From a checkpoint of a small transformer trained on Wikipedia: 3689 steps.
MLP neurons of a small language model. Each row is named by its layer, matrix (down: output weights) and neuron, and shows model dimensions 208-271. Each number is 128 + 24 x the weight over its row's rms, rounded and kept within 0 to 255. A neuron's up and down rows have the sign that makes its largest values positive.
After each neuron's rows, "fires before" lists the tokens most often just after its 100 highest values on Wikipedia text that the model never trained on. A number after a token or word is its count.

L5.down289 [121 104  85 155 111 140 118  94 138 126 129 148 152 154 139 120 126 113 111  81 128 142 104 128 132 146 139 133 111 146 116 172 131 130 125 133 139 146 136 113 134 120 113 167 117 110 131 114 125 121 134 160 142  71 100 103 106 153 100 142 106 149 124 127]
fires before: "\n" 34, " " 15, " Washington" 4, " 1" 4

L4.down371 [136 172 151 114 143 141 106 124 169 131 137 164 145 157 140 113 114 101 160  92 155 132  86 141 102 184 135 124  97 149 145 104 170 104 114 162 138 154 147 149 115 130 164 117 157 108  95 144 121 151 135 117 148 119 137 119 126 116 146 137 156 105 111 142]
fires before: "|" 50, "\n" 28

L5.down238 [126 143 175 150 108 123 128 166 119  80  70 133 108 119 101 118 161 160 170  99 133 125 100  95 161 151 117 137 160 168 150 176 138 169 165 198  96 147 148  88 114 136  90 158 107  91 113  88 180 119 170 123 142 114 129 140 132 151 119  99 132 173 127 102]
fires before: "\n" 73, "|" 6, "ator" 5

L6.down558 [124 185 154 165 170  76 151 119 146 139 104 140 151 157 129 111 116 100 142  93 113 114 130 113 143 151 137 141 118 114 144 114 140 112 144 140 110 132 115  92 148 126 131 133 132 139 129 108 135 153 154 132 119 128 122 111 156 124 116 124 103 174 140 134]
fires before: "|" 64, "\n" 17, " Ret" 4

L5.down556 [144 126 114 183 124 131 125 172 129 139 116 160 108 139 120 135 139 158 148 112 121 147 126 139 133 175 105 120 124 127 133 115 148 106 156 142 185 156 133  94  60 125 111 110 116 112 157  93 174 170 121 113 127  90 135 136 187  97  85 136 122 118 160 127]
fires before: " the" 37, " them" 5, " which" 5, " its" 4

L9.down664 [121  74 112 102 137 170 129 119 101 137  94 124 138 115 156 145 155 130 142 132 154 147 159 121  88 104 119 139 121 147 161 124 155 137 113 144  97 144 126 156 122 133 148 133 138 108 125  77  93 111 136 127 104  80  90 115  92 137 154 159 163 121 119 119]
fires before: "\n" 47, "Following" 7, "Because" 4

L6.down717 [139 174 101 141 118 132 103  72 137 140 127 118 114 126 135 109 110 129 117 128 119 141  98 135 141 137 185 134 154 157 141 106 149 117 105  93 135  96 176 134  89 129 130 122 130 128  69  83 126 140 136 130 126 136 150 125 190 112  74 105 105 129 138 142]
fires before: "s" 29, "\n" 27, " |" 4

L7.down445 [164 151 116 127 100 124 142  87 137 156 134 138 171 111 130 144 130 153 108 170  91 134 119 107 127 120 137 149 172 148 121 109 163 139 116 114 116 120 146 114 130 123 112 149 156 116  78 123 169 148  99 199 139 147 133 123 150 143 125 154 121 116 150 126]
fires before: "\n" 64, ":" 8

L7.down65 [ 84 118 135 143 119 133 121  99 135 127 110 159 179 142 152 116 127 119 161  97 162 129 109 114 126 149 122  69 111 135 132 142 176 123  77 146 108 170 136 138 119 139 120 129 132 153 124 109 146 107  81 138 147  52 111 127  93 132 157 154 123 160  90 147]
fires before: "\n" 45, " " 25, " BBC" 5

L7.down755 [122  95 100 115 101 124  79 141 105 140 114 148 109 140 116 128 129 118 132 123  87 129 118 124 153 134 152 125 124 110 131 125 190 114 119 121 166 111 105 100 105 145 145 141 139 157 138 132 137 135 122 132 125 159 176 150 111  94 105 157 121 114 154 117]
fires before: "\n" 29, " |" 20, " " 17, " −" 4

L6.down656 [136 130  88 121 117 165 114 138 163 131 132 156 196  78 107 127  96 157 106 101 135 158 151 145 129 156 123 153 105 115 109 146 175 140 140 140 104 165 140 115 110 131 127 121 146 119 113 116 119 133 114 153 151 147 128  95 135 155  79 123 123 124 121 103]
fires before: " |" 49, " m" 4

L6.down377 [138 137  88 117 122 166 117 183 115 137 167 131 139 139 120 131 131 123 132 130 121 168 170 109 128 132 112 111  86 123 121 144 134 137 152  98 118 164 123  90 116 136  78 130 125 182 117 117 152 145 112 148  87 137 115 130 163 149  94 168 132 110  88  99]
fires before: " the" 36, " its" 5, " which" 5, " them" 4, " his" 4

L10.down575 [ 67  98 139  65 119 135 133 138 102  87  94 162 105 115 153 127 134 102 170 154 106  98 129 130 135 131 140 124 137 145 137  82 125  93  83 132 129 122 108 110 153 149 146 169 103 126 129 142 146 144  92  94 115 130 131 143  56 146 128 118 113 134 117 124]
fires before: "\n" 44, " |" 30, "|" 5

L5.down333 [192 139 127 172 103  65 123 121 109 155 117 141 130 123 146 136 160 103 129  92 121 131  99 129 120 127 132 148  83 143  88 123 181 166 128 150 165 147 163 123 161 100 103 127 162 110 149 141 146 120 161 112  98 121 146 118 170 146 124 113 102 101 123  65]
fires before: "," 22, "." 14, " and" 10, " of" 5, " for" 4

L6.down728 [137  88 123 145 122 161 117 164 132 170  94 147 194  90 139 123 138 173 147 110  84 136 114 145 134  76 136 128 119 130 121 143 166 161 114  96 108 166 125 125 117  80 101 100 143 106 160 162 127 122 164 125 152 125  98 174 175 174 152 154 138 119 124  90]
fires before: " |" 48, "." 17, ";" 4

L4.down184 [110 174 142 123 117 121 162  77 153 118 106 145  99 150 151 113 153 125 114 111 105 170 124 134 118 186 164 117 113 128 118 125 119 169 152 171 140 167 115 106 161 131  90 170 151 113 124 133 103 134 158 174 153 149 141 114 117 128 134 103  56 152 152 107]
fires before: "|" 54, " the" 8

L9.down124 [ 96 113 125 124 116 142 127 122 131 141 110 172 155 139 131 143 152 105 105 100 198 123 120 129 132 155 141 121 175 129 143 144 135 135 127 135 102 167 148 122 145 155  84 141 134 112  93 115 130 127 148 128 140 148 142 114  70 140 104 120 138 133 104 146]
fires before: "-" 81, "\n" 15